Weights of a small GPT-style language model, trained from scratch on English Wikipedia.
Size: 21 layers, width 256, MLP 1024 SwiGLU.
Architecture: RMSNorm before each block, rotary positions, no biases in attention or MLP, normalized queries and keys.
MLP neurons of a small language model. Each row is named by its layer, matrix (gate and up: input weights) and neuron, and shows model dimensions 96-191. Each number is 200 + 30 x the weight over its row's rms, rounded and kept within 0 to 999. A neuron's up and down rows have the sign that makes its largest values positive.
After each neuron's rows, "fires on" lists the tokens most often at its 100 highest values on Wikipedia text that the model never trained on.

L5.gate63,195,189,190,128,193,187,193,184,214,194,199,184,165,226,182,209,229,200,193,205,186,210,192,189,158,244,152,178,187,216,251,243,214,188,185,218,207,157,213,151,211,200,233,215,167,160,216,190,215,155,214,188,109,224,224,208,185,164,212,248,210,194,158,172,218,203,220,203,237,162,204,256,134,172,211,149,236,173,207,221,234,182,229,186,230,206,169,212,205,182,212,173,212,179,195,226
L5.up63,210,238,238,233,273,235,219,260,219,174,174,153,147,172,204,183,234,227,219,189,251,188,194,194,216,196,233,161,210,247,214,202,208,229,220,247,196,191,209,175,258,224,230,176,172,208,194,186,235,247,184,218,223,241,195,168,200,171,227,193,262,217,191,175,209,165,263,268,133,194,152,177,189,179,182,194,175,221,136,165,234,184,153,191,186,218,228,198,198,175,230,197,174,259,168,213
fires on: "ar", "et", "it", "an", "at", "en"

L11.gate461,130,234,201,189,179,190,151,211,218,227,210,246,207,189,183,155,224,223,181,174,181,228,202,161,141,195,221,189,245,230,226,219,145,243,151,173,206,196,198,233,208,194,139,146,241,203,200,210,213,189,178,225,181,262,217,219,153,198,140,163,185,175,200,163,164,217,159,223,215,283,234,210,203,184,226,204,166,201,182,228,179,184,198,227,268,185,176,237,247,234,200,178,168,216,223,179
L11.up461,253,207,220,144,190,230,174,247,225,205,152,227,191,205,199,128,168,151,193,209,200,254,167,186,210,153,212,181,199,114,211,211,233,172,209,194,209,174,153,287,233,194,206,150,195,211,157,212,232,188,156,217,239,199,196,245,193,173,171,242,165,256,187,196,215,165,166,168,142,195,115,233,178,201,176,238,202,214,236,222,209,225,209,162,234,176,195,221,158,228,246,172,177,267,251,185
fires on: "am", "or", "l", "es", "ir", "om"

L11.gate839,185,183,195,201,220,167,164,224,231,222,201,184,239,268,225,199,222,221,205,178,165,185,230,166,163,193,155,121,219,132,230,202,213,160,188,194,188,220,214,240,188,192,147,266,210,188,125,191,202,211,206,190,229,241,249,135,197,198,219,221,127,223,234,198,216,180,205,235,230,214,287,243,296,225,189,203,172,176,201,240,254,274,208,184,222,115,234,170,181,178,191,167,186,203,234,200
L11.up839,214,184,200,215,205,196,210,253,225,159,236,194,210,252,213,191,191,171,230,183,200,157,192,169,192,233,161,194,163,208,192,195,186,184,225,126,176,217,162,230,196,245,174,233,194,193,177,156,197,133,266,178,147,199,190,173,209,260,228,171,223,239,218,217,177,234,165,192,200,214,243,221,187,191,203,190,174,192,194,179,233,113,139,194,119,198,224,177,200,204,200,200,204,257,180,192
fires on: "\n", "ow"

L9.gate846,127,187,227,199,185,211,177,161,195,204,209,133,226,183,222,168,176,199,223,226,207,230,123,229,190,115,202,231,183,203,207,204,267,186,234,189,186,190,191,190,248,180,211,194,172,242,227,193,180,222,247,207,195,190,209,236,183,168,239,162,212,248,208,245,211,199,210,234,149,209,228,263,252,184,182,176,257,199,187,224,248,222,203,231,241,198,222,225,226,161,214,175,150,211,245,200
L9.up846,215,162,228,178,199,238,194,178,181,243,133,258,199,198,171,226,218,206,211,186,225,219,227,180,199,224,230,188,166,206,197,196,230,198,195,177,209,212,195,174,164,165,172,213,201,156,223,132,144,214,231,242,272,162,187,189,242,182,172,215,196,184,220,197,182,161,186,169,240,246,207,229,154,199,201,201,211,225,150,161,201,194,207,197,198,181,230,198,213,219,253,244,181,195,230,186
fires on: "oman", "ip", "um", "ain", "ime", "er"

L2.gate626,209,206,188,177,177,236,196,169,201,180,234,193,162,169,191,249,226,165,164,223,180,237,178,210,212,169,195,191,217,180,217,215,196,161,191,218,210,190,207,110,203,150,187,201,213,217,170,217,166,198,180,210,244,193,272,157,156,200,224,161,208,221,177,216,184,244,230,227,193,271,238,183,216,249,190,201,191,203,188,237,190,235,221,174,148,193,234,233,208,200,205,161,181,191,237,215
L2.up626,209,187,238,176,161,203,231,216,208,204,252,203,214,227,197,235,213,187,170,208,219,161,219,171,274,216,182,196,197,161,198,183,243,207,170,216,190,220,152,206,207,238,157,262,217,200,174,172,171,220,206,123,170,163,179,192,189,148,207,170,189,199,225,182,234,164,233,202,199,220,262,202,179,164,215,224,198,184,216,186,199,172,173,226,234,229,224,172,165,285,145,201,216,153,202,211
fires on: "9", "8", " 2012", "10", "12"

L2.gate321,177,185,228,219,194,224,227,275,148,193,173,225,218,252,176,221,164,181,184,173,185,271,182,198,234,242,228,205,213,231,213,125,200,158,214,170,179,226,158,190,196,161,175,160,183,169,199,186,272,228,148,221,208,183,184,206,208,204,161,172,219,187,184,166,187,170,231,201,184,197,259,206,216,178,181,236,230,250,209,228,188,201,225,241,208,167,223,186,270,207,208,207,184,211,199,192
L2.up321,200,191,195,176,141,218,198,205,195,217,190,180,251,219,191,165,199,210,171,192,177,195,196,219,211,221,128,237,190,196,193,154,183,212,213,129,248,187,160,219,201,222,221,262,158,199,205,178,194,238,181,195,250,195,211,201,224,217,205,186,209,207,211,245,176,185,190,188,207,226,186,229,183,186,148,199,229,170,227,215,195,231,160,219,168,225,196,147,201,222,142,242,188,191,194,197
fires on: "\n", "-", "3", "7", "9", "6"

L2.gate885,223,231,202,216,159,156,254,238,217,238,224,183,185,196,202,220,178,195,189,192,222,192,205,192,168,138,201,193,254,171,201,212,208,159,205,244,209,150,214,172,174,205,193,92,231,210,187,258,157,222,223,219,240,219,195,211,111,192,240,192,248,223,140,158,203,215,209,254,224,195,210,144,247,210,194,180,192,211,196,237,219,200,172,209,139,187,187,251,174,193,196,205,223,205,229,202
L2.up885,190,202,206,160,243,182,228,271,192,171,205,219,208,191,200,187,189,211,222,163,261,177,191,161,211,243,185,173,197,194,176,165,211,176,195,237,192,157,169,188,196,197,228,185,137,215,259,174,229,209,204,178,182,204,173,166,187,177,236,185,168,207,238,202,207,162,187,200,206,183,265,190,150,213,214,162,233,232,160,244,167,210,226,225,225,206,218,190,239,239,222,203,228,159,236,194
fires on: ",", "S", "r", "8", "9", "ach"

L2.gate276,180,151,220,160,197,206,199,185,223,215,256,189,143,153,230,196,184,151,171,195,148,211,174,294,207,195,172,173,225,204,190,246,223,241,172,273,247,153,193,188,200,137,187,205,240,213,189,220,170,211,220,186,211,163,228,248,139,169,211,198,220,207,161,215,225,247,215,145,194,202,189,188,185,255,185,226,161,192,252,192,170,192,186,178,191,206,199,206,187,220,226,156,124,204,254,191
L2.up276,213,241,227,189,212,258,170,184,204,209,208,177,193,195,151,224,208,251,179,224,155,185,194,189,220,180,199,153,216,178,210,230,223,180,207,197,202,168,157,238,305,175,236,191,211,241,226,208,178,182,222,208,241,192,187,216,191,269,154,183,244,219,188,183,226,175,206,229,164,191,269,170,215,194,235,197,233,203,155,209,226,171,184,249,189,180,162,225,162,207,208,156,212,169,228,124
fires on: "4", "8", "6", "5", "9", "7"

L9.gate468,202,162,199,164,191,192,184,253,227,175,243,218,235,218,239,196,213,189,222,205,213,205,217,221,217,210,229,232,248,175,199,190,218,190,210,219,204,192,188,206,146,169,191,204,205,259,186,189,214,213,176,202,195,164,198,230,172,180,279,228,249,204,159,152,142,153,183,200,200,196,185,225,197,201,219,159,197,114,187,209,159,214,191,211,185,206,216,146,218,202,237,187,215,145,230,186
L9.up468,204,222,201,174,181,201,236,237,241,229,240,217,171,175,219,141,222,211,219,174,201,214,196,210,182,179,207,213,231,174,196,237,152,195,163,242,231,192,173,210,223,173,174,144,245,210,163,226,222,229,165,204,174,195,232,207,211,172,204,161,216,230,161,198,167,188,143,214,142,191,189,220,247,199,155,187,214,194,250,147,221,214,230,164,179,216,192,209,225,177,199,174,223,230,187,135
fires on: "ud", "im", "er", "omin", "rick"

L4.gate13,194,178,219,154,203,163,174,208,274,208,241,227,203,220,192,224,215,221,240,165,213,199,218,144,155,169,256,246,228,187,156,188,222,227,221,191,230,193,222,168,222,121,185,227,208,241,214,222,232,229,214,227,202,167,188,207,204,177,215,179,208,186,128,216,183,186,213,193,203,205,186,174,241,177,201,223,204,183,228,143,198,179,165,167,216,217,196,203,179,206,185,208,169,210,242,182
L4.up13,146,152,237,256,205,210,128,190,259,216,231,260,150,305,213,192,193,190,201,187,183,213,193,199,225,207,170,240,140,170,168,146,202,207,253,191,246,215,201,235,174,154,217,154,195,266,251,188,209,164,125,146,115,168,179,187,202,154,174,210,239,246,175,202,242,181,236,167,164,183,176,176,225,147,237,185,218,222,216,178,232,204,194,225,210,195,241,180,210,205,188,197,227,194,214,223
fires on: "l", "m", "s", "ists", "ames", "y"

L2.gate510,224,208,144,137,180,247,240,185,253,222,199,206,207,274,229,204,219,267,228,189,192,215,180,221,181,169,155,146,232,217,164,226,152,182,189,192,176,165,198,191,219,174,216,195,204,147,205,204,161,183,187,189,181,227,224,251,215,208,202,215,223,165,201,216,208,157,158,255,197,177,205,213,240,190,210,179,234,221,205,265,188,188,257,235,178,185,201,177,181,172,200,188,210,247,232,142
L2.up510,217,167,202,227,211,193,207,195,187,175,231,204,220,160,237,151,191,195,182,189,184,133,157,171,257,231,250,205,217,143,202,168,249,237,216,175,203,213,101,175,191,205,189,191,151,204,195,162,148,185,244,192,181,294,230,219,191,175,220,157,167,212,174,189,212,208,208,189,179,228,202,185,156,210,199,218,145,230,250,208,183,169,192,199,167,205,209,199,197,246,180,181,146,231,211,166
fires on: " also", "ly", "ted", "ially", "ently", " on"

L9.gate484,221,164,199,195,152,160,196,162,216,260,176,213,264,177,199,202,192,204,219,142,198,144,194,170,198,229,270,244,142,143,211,197,205,230,262,153,143,257,202,205,186,216,233,162,213,174,213,223,186,173,218,186,151,201,200,212,111,207,228,165,141,237,184,225,226,221,226,247,211,191,155,190,186,238,232,165,213,218,223,228,150,243,202,214,181,161,182,220,185,164,222,157,187,224,194,217
L9.up484,171,215,237,185,230,150,221,238,231,221,199,206,206,184,237,202,222,234,170,168,218,218,247,208,155,142,203,207,150,173,178,236,133,235,215,162,173,161,165,179,171,263,261,212,259,194,217,207,142,223,214,216,216,129,200,205,176,196,211,217,135,251,224,215,194,223,150,190,257,180,153,231,200,213,212,185,265,169,242,193,154,171,194,181,162,194,203,221,219,202,218,205,175,288,220,198
fires on: "ial", " new", "work", "(", "orm", "ru"

L10.gate920,123,227,208,222,149,200,162,258,224,210,224,206,223,179,216,162,158,132,201,200,197,208,236,227,205,237,224,258,172,211,202,180,204,206,274,201,193,205,218,249,188,191,198,177,184,184,266,211,174,235,153,191,219,218,170,194,211,223,205,213,188,233,192,198,206,190,181,224,210,208,210,186,150,180,175,178,191,202,208,190,172,265,189,197,151,195,217,256,219,155,241,194,194,155,252,168
L10.up920,163,181,184,237,194,190,146,240,161,191,207,157,212,220,171,235,201,185,229,202,149,233,246,247,259,218,188,192,271,197,200,195,168,236,206,222,237,238,229,172,223,165,274,214,159,228,179,218,180,211,184,182,220,221,184,123,179,164,209,175,208,176,230,85,207,205,190,232,234,208,238,208,185,194,174,205,207,192,202,190,187,176,195,257,222,170,183,253,221,194,177,208,245,205,215,162
fires on: "s", "ie", "y", "ing", "d"

L11.gate783,156,188,166,226,212,227,192,197,176,209,99,170,218,219,175,180,168,187,208,207,198,173,244,210,174,146,196,197,160,208,171,165,213,255,175,137,178,199,177,202,221,184,191,182,198,236,217,198,210,281,143,179,242,145,186,205,224,190,186,228,185,195,207,184,182,228,147,228,243,225,176,210,145,201,209,218,177,199,194,164,172,185,149,188,206,186,211,234,187,146,162,160,226,176,208,192
L11.up783,246,214,231,210,173,171,203,180,184,167,198,209,208,186,250,184,187,161,205,230,177,201,173,192,200,207,185,157,231,181,192,176,201,211,203,227,166,185,208,212,193,171,231,150,172,206,216,226,191,214,180,188,247,189,135,181,202,192,163,185,186,195,240,166,174,161,209,244,201,192,173,175,260,185,205,222,198,182,202,163,165,187,183,243,215,245,221,182,204,211,177,194,231,195,203,190
fires on: " took", "y", "ent", "ig", "ie", "ag"

L12.gate677,246,175,187,121,161,231,168,188,237,141,196,164,172,186,209,203,203,186,186,220,147,215,185,232,244,244,188,182,212,188,234,223,226,186,193,219,274,186,202,195,179,187,262,206,197,175,170,231,212,123,246,190,135,199,196,232,197,217,202,260,172,211,165,191,204,207,225,229,190,151,209,169,172,184,217,188,206,220,128,183,196,215,193,144,255,241,240,181,214,213,227,198,190,151,239,202
L12.up677,178,195,218,231,170,212,167,205,209,221,174,223,261,213,151,120,186,195,179,190,222,221,220,207,203,238,178,211,221,166,177,177,231,214,170,166,159,205,196,180,224,137,174,228,199,204,173,204,240,218,178,182,264,215,223,254,235,193,193,245,202,214,173,242,160,236,221,181,241,190,202,212,189,197,191,180,211,217,207,200,155,166,208,174,213,150,240,181,160,154,250,239,222,204,178,213
fires on: "ail", "um", "ast", "ch", "or", "el"

L11.gate982,193,232,215,186,185,145,185,212,146,246,192,211,176,174,189,219,226,193,197,206,222,177,226,211,203,196,223,159,221,224,182,210,182,181,217,207,235,216,222,235,169,156,227,184,183,191,213,235,214,205,217,237,163,153,228,204,182,218,215,234,202,216,221,186,198,230,172,230,163,168,221,176,138,255,200,127,195,201,150,174,218,188,228,208,220,230,186,164,256,138,157,232,179,212,148,188
L11.up982,189,153,196,177,180,218,195,213,222,217,242,216,205,201,168,217,210,177,217,195,222,256,205,232,234,160,183,239,204,207,186,236,189,208,183,130,227,170,162,235,210,226,209,235,248,191,195,213,171,203,186,212,190,173,151,178,166,142,197,160,209,228,180,236,194,199,198,205,244,192,283,152,149,237,206,167,224,212,178,191,204,145,200,184,201,205,141,236,217,183,166,265,287,225,217,196
fires on: " 199", "n", "-", "F", "s", "lin"

L11.gate263,222,190,237,163,157,149,190,185,229,226,204,193,206,229,205,193,166,167,218,156,202,220,218,170,183,273,189,252,189,172,208,158,224,214,201,159,147,261,297,178,194,210,228,215,177,195,219,197,195,208,211,214,174,211,191,221,168,159,209,190,252,193,174,174,176,174,129,192,226,214,174,231,221,222,160,186,227,231,159,190,206,174,269,167,177,196,167,147,167,146,213,187,172,203,256,215
L11.up263,182,208,225,219,231,228,119,214,223,212,151,194,218,200,195,216,232,186,188,120,173,232,200,236,166,180,184,192,111,221,155,188,191,202,165,168,219,247,185,215,176,251,210,162,152,224,265,202,217,188,174,199,229,188,180,234,216,170,200,228,194,183,212,207,239,189,164,147,149,234,191,151,220,200,191,199,218,250,219,161,214,214,203,215,197,200,185,237,209,236,216,187,161,162,212,202
fires on: "\n", "s", "m"

L10.gate321,215,126,224,221,213,204,228,222,167,179,220,216,199,219,211,190,185,214,241,176,160,182,216,152,149,157,177,189,195,200,181,220,233,167,244,195,207,192,270,220,249,220,200,152,166,166,191,183,238,211,150,215,197,181,116,234,180,175,216,206,201,194,190,166,195,164,176,214,216,191,209,199,202,133,227,181,182,168,181,128,188,211,176,178,215,155,216,233,204,256,232,214,258,232,212,189
L10.up321,178,169,201,170,183,198,205,228,202,217,177,192,239,164,227,171,197,189,198,224,150,233,160,154,179,203,189,243,179,242,260,224,175,228,224,234,185,265,214,125,194,215,195,173,205,200,214,156,225,246,225,179,208,205,193,198,193,197,151,214,236,203,253,156,176,172,230,176,149,216,257,208,177,238,198,210,239,204,166,168,185,208,146,266,238,206,200,211,203,214,212,232,263,207,181,257
fires on: "im", "ic", "le", "k", "b", "f"

L9.gate437,197,201,220,203,230,179,183,231,171,155,187,162,229,210,221,204,185,208,208,181,209,207,196,217,224,153,253,218,215,201,132,188,183,211,182,197,174,203,194,243,179,192,193,183,238,214,212,214,169,180,150,229,203,190,202,241,196,156,154,214,201,198,213,148,227,215,243,192,205,225,220,175,117,111,231,183,227,135,218,243,156,167,131,256,194,200,208,194,185,188,206,200,161,175,206,210
L9.up437,187,266,207,210,193,149,171,232,217,134,169,174,161,186,163,232,205,235,135,196,169,223,203,217,200,162,222,242,183,188,186,178,250,146,219,188,152,167,159,213,195,184,251,187,217,200,231,204,218,203,207,175,196,199,285,200,243,189,145,168,192,164,126,203,239,201,184,149,178,229,190,226,200,177,207,274,188,211,187,193,184,225,173,185,207,161,222,165,202,199,191,132,167,243,151,249
fires on: "ay", "em", "one", "od", "d"

L10.gate403,152,224,127,146,216,251,214,221,198,219,256,184,216,200,228,133,227,229,234,212,185,183,224,218,157,180,220,210,169,200,224,240,234,185,227,168,168,172,219,209,235,199,183,163,151,212,228,225,211,170,155,196,165,216,156,192,235,210,245,247,191,173,198,222,222,174,235,250,183,276,251,201,225,204,154,175,206,153,181,197,210,251,205,185,168,208,149,191,187,131,182,210,263,246,185,203
L10.up403,203,203,227,147,178,217,231,182,193,192,199,258,198,246,223,195,249,205,179,177,211,235,239,170,138,223,192,196,201,225,228,194,203,227,216,221,213,243,219,173,182,199,232,218,234,238,183,142,203,232,241,208,229,200,183,154,160,196,173,188,171,258,185,190,181,174,223,241,225,241,239,192,203,162,204,216,175,206,162,147,212,198,164,175,216,217,159,245,232,168,158,202,216,243,202,236
fires on: "h", "f", "k", "w", "r", "b"

L9.gate199,201,180,223,217,223,201,179,227,185,196,242,207,187,227,253,230,222,160,210,150,201,220,214,219,207,180,223,186,175,144,242,158,169,243,258,167,200,148,177,217,163,200,279,113,203,217,131,202,213,195,211,179,194,150,171,208,202,202,179,230,199,190,193,180,187,152,201,230,153,239,296,188,237,189,216,120,246,200,203,115,214,155,201,233,210,225,180,193,184,179,241,150,180,201,180,251
L9.up199,207,243,192,158,221,156,200,221,161,215,198,226,236,243,182,194,151,220,179,202,179,230,250,165,211,169,215,219,185,220,239,214,174,184,188,214,211,217,181,229,208,246,235,146,225,178,177,207,176,213,226,232,221,221,158,259,226,263,160,215,173,192,218,174,223,199,247,209,195,225,149,210,165,173,226,208,196,199,174,213,187,194,156,222,202,229,221,194,241,224,216,195,203,248,227,173
fires on: "\n", "ad", "od", ".", "is", "c"

L9.gate132,167,238,167,225,260,225,214,231,153,193,175,152,184,228,168,213,158,155,189,215,145,187,250,213,172,221,169,193,149,187,139,225,194,155,210,223,192,214,244,245,212,232,215,244,217,217,244,203,194,231,203,222,221,202,204,143,207,206,262,203,172,210,211,177,245,212,199,225,198,148,161,226,237,227,159,181,192,255,200,208,233,172,197,229,205,186,225,203,218,159,234,171,196,198,205,214
L9.up132,168,251,200,205,189,209,166,214,170,140,185,177,190,215,211,205,206,229,218,140,201,205,215,229,216,210,213,207,264,169,202,183,195,155,216,180,217,128,198,226,209,227,224,195,184,200,241,208,196,152,205,174,190,175,195,278,165,139,175,174,178,142,162,202,213,214,167,188,196,198,180,202,176,269,211,144,211,216,223,232,240,204,190,215,176,178,154,219,178,187,192,200,222,198,204,236
fires on: " |", "L", " football", "|", "A", "ague"

L4.gate98,171,192,199,196,218,141,223,252,181,170,208,202,156,152,176,194,160,231,172,194,178,161,230,184,209,229,239,204,231,223,169,168,217,192,209,240,238,209,253,199,237,199,181,207,223,230,213,149,196,225,183,216,253,223,213,225,215,205,172,181,226,257,187,174,169,189,207,179,220,245,223,157,193,186,168,204,124,184,222,216,221,225,128,201,168,108,194,215,220,212,243,182,220,172,244,149
L4.up98,234,195,192,181,215,247,267,182,190,225,232,186,183,126,222,219,192,136,182,206,222,216,129,184,178,211,167,186,203,221,154,215,174,152,201,213,211,199,174,106,167,263,153,202,198,231,212,193,227,223,192,208,180,215,145,161,159,234,267,195,184,240,146,155,230,251,173,217,246,190,251,156,190,253,157,209,223,217,176,226,177,217,222,212,171,191,160,204,190,209,240,228,238,181,288,187
fires on: "it", "arg", "p", "erg", "ist", "ie"

L5.gate786,183,180,118,208,211,148,159,188,208,198,189,176,178,229,233,245,203,257,153,205,203,135,183,176,186,207,181,183,233,183,195,261,214,147,176,183,179,177,200,232,192,249,207,159,182,199,224,220,220,220,244,189,204,177,195,195,166,278,199,207,202,235,229,219,187,225,233,191,189,195,234,242,213,227,189,194,242,219,190,218,170,218,177,179,195,180,224,203,242,226,204,219,235,145,174,184
L5.up786,211,204,181,208,145,165,187,216,210,194,147,220,175,213,196,200,177,193,203,186,200,199,247,155,181,247,135,176,248,215,249,219,205,247,261,212,194,182,155,227,182,175,195,185,205,215,253,244,269,203,210,188,187,225,209,196,166,208,227,200,212,211,223,192,198,213,182,245,185,147,222,141,221,200,174,213,236,159,217,219,225,229,173,188,207,234,163,191,183,174,177,161,192,218,155,226
fires on: "un", "ent", "w", "el", "ed", "qu"

L10.gate106,159,172,168,215,192,238,165,244,237,190,261,129,198,246,218,217,188,219,178,257,257,162,149,206,182,224,229,215,209,199,215,221,163,236,155,204,189,192,163,169,208,187,227,181,183,197,226,179,204,121,244,212,205,185,197,176,216,171,149,202,212,246,198,194,182,172,187,221,141,195,210,212,170,210,209,208,210,207,195,231,154,231,208,154,221,260,165,190,203,188,194,174,274,202,192,182
L10.up106,256,201,164,188,195,247,184,239,257,165,121,218,221,187,231,212,255,210,238,186,253,228,159,247,213,255,146,212,200,203,245,212,222,211,229,190,240,153,200,180,225,154,134,225,200,230,237,194,268,221,181,192,229,224,212,205,160,208,249,175,184,194,236,193,185,165,172,203,216,159,176,227,121,209,209,200,177,201,241,208,211,163,178,194,203,130,175,193,217,172,212,192,210,199,212,235
fires on: "ist", "pl", "el", "ash", "ent", "sh"

L5.gate82,151,167,207,230,208,193,163,200,186,190,191,207,221,168,253,164,183,209,189,216,160,213,203,197,191,233,211,204,175,216,152,158,192,164,288,156,212,170,265,186,155,223,182,141,217,178,188,126,154,248,182,217,210,171,210,226,229,158,208,219,228,171,187,164,181,218,180,203,178,210,254,178,236,187,182,190,167,193,207,193,196,181,155,218,178,213,223,182,209,219,224,180,172,207,200,240
L5.up82,208,221,208,239,197,186,180,151,217,225,198,190,200,222,247,217,193,212,256,164,245,248,214,157,235,172,192,175,178,178,215,255,246,160,154,205,144,194,205,231,158,185,253,219,174,185,217,265,191,124,191,202,203,268,194,284,207,220,165,206,157,223,235,219,202,213,234,189,156,200,215,192,169,192,251,192,203,190,208,203,141,122,234,197,182,206,200,189,220,204,271,177,205,202,192,196
fires on: ".", "c", " iss"

L4.gate936,204,201,220,225,216,215,155,233,220,219,181,236,275,198,220,193,214,209,235,211,205,213,165,221,127,202,137,205,169,232,214,230,149,261,248,198,190,206,184,191,173,275,178,192,168,170,207,160,196,221,190,248,177,206,231,231,203,183,226,171,193,220,190,213,96,168,172,203,172,223,192,209,224,171,209,188,183,154,196,203,211,197,196,216,197,195,211,187,194,187,179,263,223,233,190,182
L4.up936,189,202,241,208,182,266,202,212,209,240,205,182,159,182,168,179,200,247,214,146,192,185,206,232,298,203,210,163,184,227,201,243,214,197,211,162,209,157,239,198,183,134,185,181,214,194,190,197,163,267,198,165,205,196,155,170,207,166,222,152,169,253,220,189,206,222,166,138,150,216,186,198,218,185,151,222,216,212,229,197,199,195,184,229,215,232,234,195,205,195,199,175,217,207,189,230
fires on: "end", " Nor", " Hen", " On", " En", " an"

L12.gate34,192,197,215,192,229,174,145,184,198,204,154,202,225,175,173,227,182,191,183,180,111,148,208,223,235,198,243,191,215,193,202,143,157,137,159,234,208,175,236,169,165,209,140,174,216,190,226,143,178,208,183,201,196,181,168,186,260,141,178,207,205,176,195,225,236,205,235,244,180,228,191,172,181,176,224,159,172,187,168,217,166,196,143,239,206,286,160,203,263,192,163,230,197,193,244,161
L12.up34,185,149,190,251,210,179,253,186,236,170,206,186,213,189,184,183,183,240,182,164,181,162,147,206,182,170,179,203,176,201,180,197,254,254,187,205,200,242,159,140,193,166,258,243,240,173,243,173,194,196,207,201,185,211,176,198,198,208,205,201,209,197,211,162,229,209,213,274,187,175,158,222,186,189,193,203,204,215,247,177,211,183,171,174,231,201,175,202,203,144,247,244,171,174,211,241
fires on: "n", "on", "l", "in", "c"

L4.gate817,241,217,262,179,216,153,198,205,193,240,205,240,201,200,176,212,194,187,261,120,219,150,224,172,204,192,211,180,198,176,217,170,175,134,185,225,196,179,193,225,209,208,228,140,233,226,200,216,213,200,123,193,215,203,220,184,197,237,189,193,222,213,244,247,215,185,224,205,188,225,238,175,188,152,165,170,205,219,202,197,147,226,119,207,189,178,174,237,167,211,218,188,226,168,214,121
L4.up817,172,201,220,181,223,175,240,185,231,146,190,221,227,200,182,213,132,210,172,225,182,225,240,186,250,159,215,233,172,205,212,201,161,204,232,192,236,243,213,174,208,221,259,185,226,219,200,170,226,165,183,202,240,189,197,207,232,201,195,265,212,180,250,219,181,183,216,254,183,254,174,223,237,169,198,205,173,193,181,136,197,213,185,188,155,229,250,196,207,161,245,218,188,157,224,231
fires on: "l", "O", "ive", "on"

L9.gate243,164,217,198,205,159,168,138,204,207,188,208,174,144,216,222,219,143,121,210,189,184,156,260,148,231,207,176,252,155,185,202,175,210,180,243,190,187,165,240,177,245,217,237,195,160,171,148,205,222,168,254,196,215,191,187,221,173,228,199,245,275,191,261,226,173,194,172,240,208,179,285,152,187,216,210,190,215,192,196,225,189,171,194,244,204,205,210,234,204,183,251,177,194,194,146,220
L9.up243,211,170,210,180,195,162,211,220,175,235,197,182,169,207,229,230,242,190,190,186,149,212,186,257,196,221,199,280,212,162,162,166,201,226,168,145,205,228,198,188,232,238,247,195,257,157,173,182,200,162,189,157,240,198,201,148,180,227,130,255,173,217,225,148,219,220,234,217,217,156,119,183,207,170,189,194,190,194,190,182,219,244,207,204,160,210,235,260,179,229,188,173,198,237,194,245
fires on: "S", "ad", "il", "eral", "c", "ec"

L2.gate222,190,158,211,206,186,189,197,188,183,199,271,203,181,159,228,213,198,111,185,215,164,249,203,196,232,201,167,186,224,196,242,201,186,197,199,200,211,207,239,147,188,196,193,208,218,243,206,164,185,192,210,191,190,181,208,165,193,167,208,154,197,141,199,185,204,176,234,180,218,226,238,179,256,183,201,204,233,236,202,240,227,187,164,182,210,178,251,213,214,210,221,165,190,167,209,201
L2.up222,205,166,204,187,189,211,232,188,186,190,219,188,228,160,201,244,213,165,181,245,189,186,206,154,263,166,190,218,208,195,242,233,226,155,154,185,200,198,186,177,178,173,168,215,186,196,199,236,202,250,197,142,185,162,277,214,187,159,211,148,197,177,221,196,218,169,230,178,203,187,242,195,194,207,257,224,224,209,200,194,209,211,215,220,200,186,197,207,215,196,176,211,203,170,231,194
fires on: "9", "8", "7", "4", "6"

L10.gate113,189,193,192,175,207,159,178,140,204,174,200,137,241,198,225,208,188,224,176,192,199,177,178,204,191,198,156,146,199,177,185,185,210,135,209,182,168,201,204,196,229,174,221,177,160,199,201,202,192,143,239,281,128,197,208,238,166,179,219,217,225,195,228,206,212,185,194,241,171,175,206,187,225,197,241,182,214,174,256,201,219,216,213,202,199,141,190,255,140,199,240,225,258,187,239,163
L10.up113,186,181,237,184,248,253,157,187,186,188,201,205,206,172,181,254,194,192,254,195,189,158,224,214,218,177,240,258,198,122,237,205,217,229,164,206,208,182,170,164,226,178,233,185,188,222,174,158,207,198,200,174,237,228,220,185,206,174,150,191,199,203,253,197,196,232,210,211,229,213,173,195,291,171,177,215,150,212,167,184,211,197,208,167,186,208,241,243,178,201,193,216,149,225,212,180
fires on: "ar", "an", "al", "b", "ime"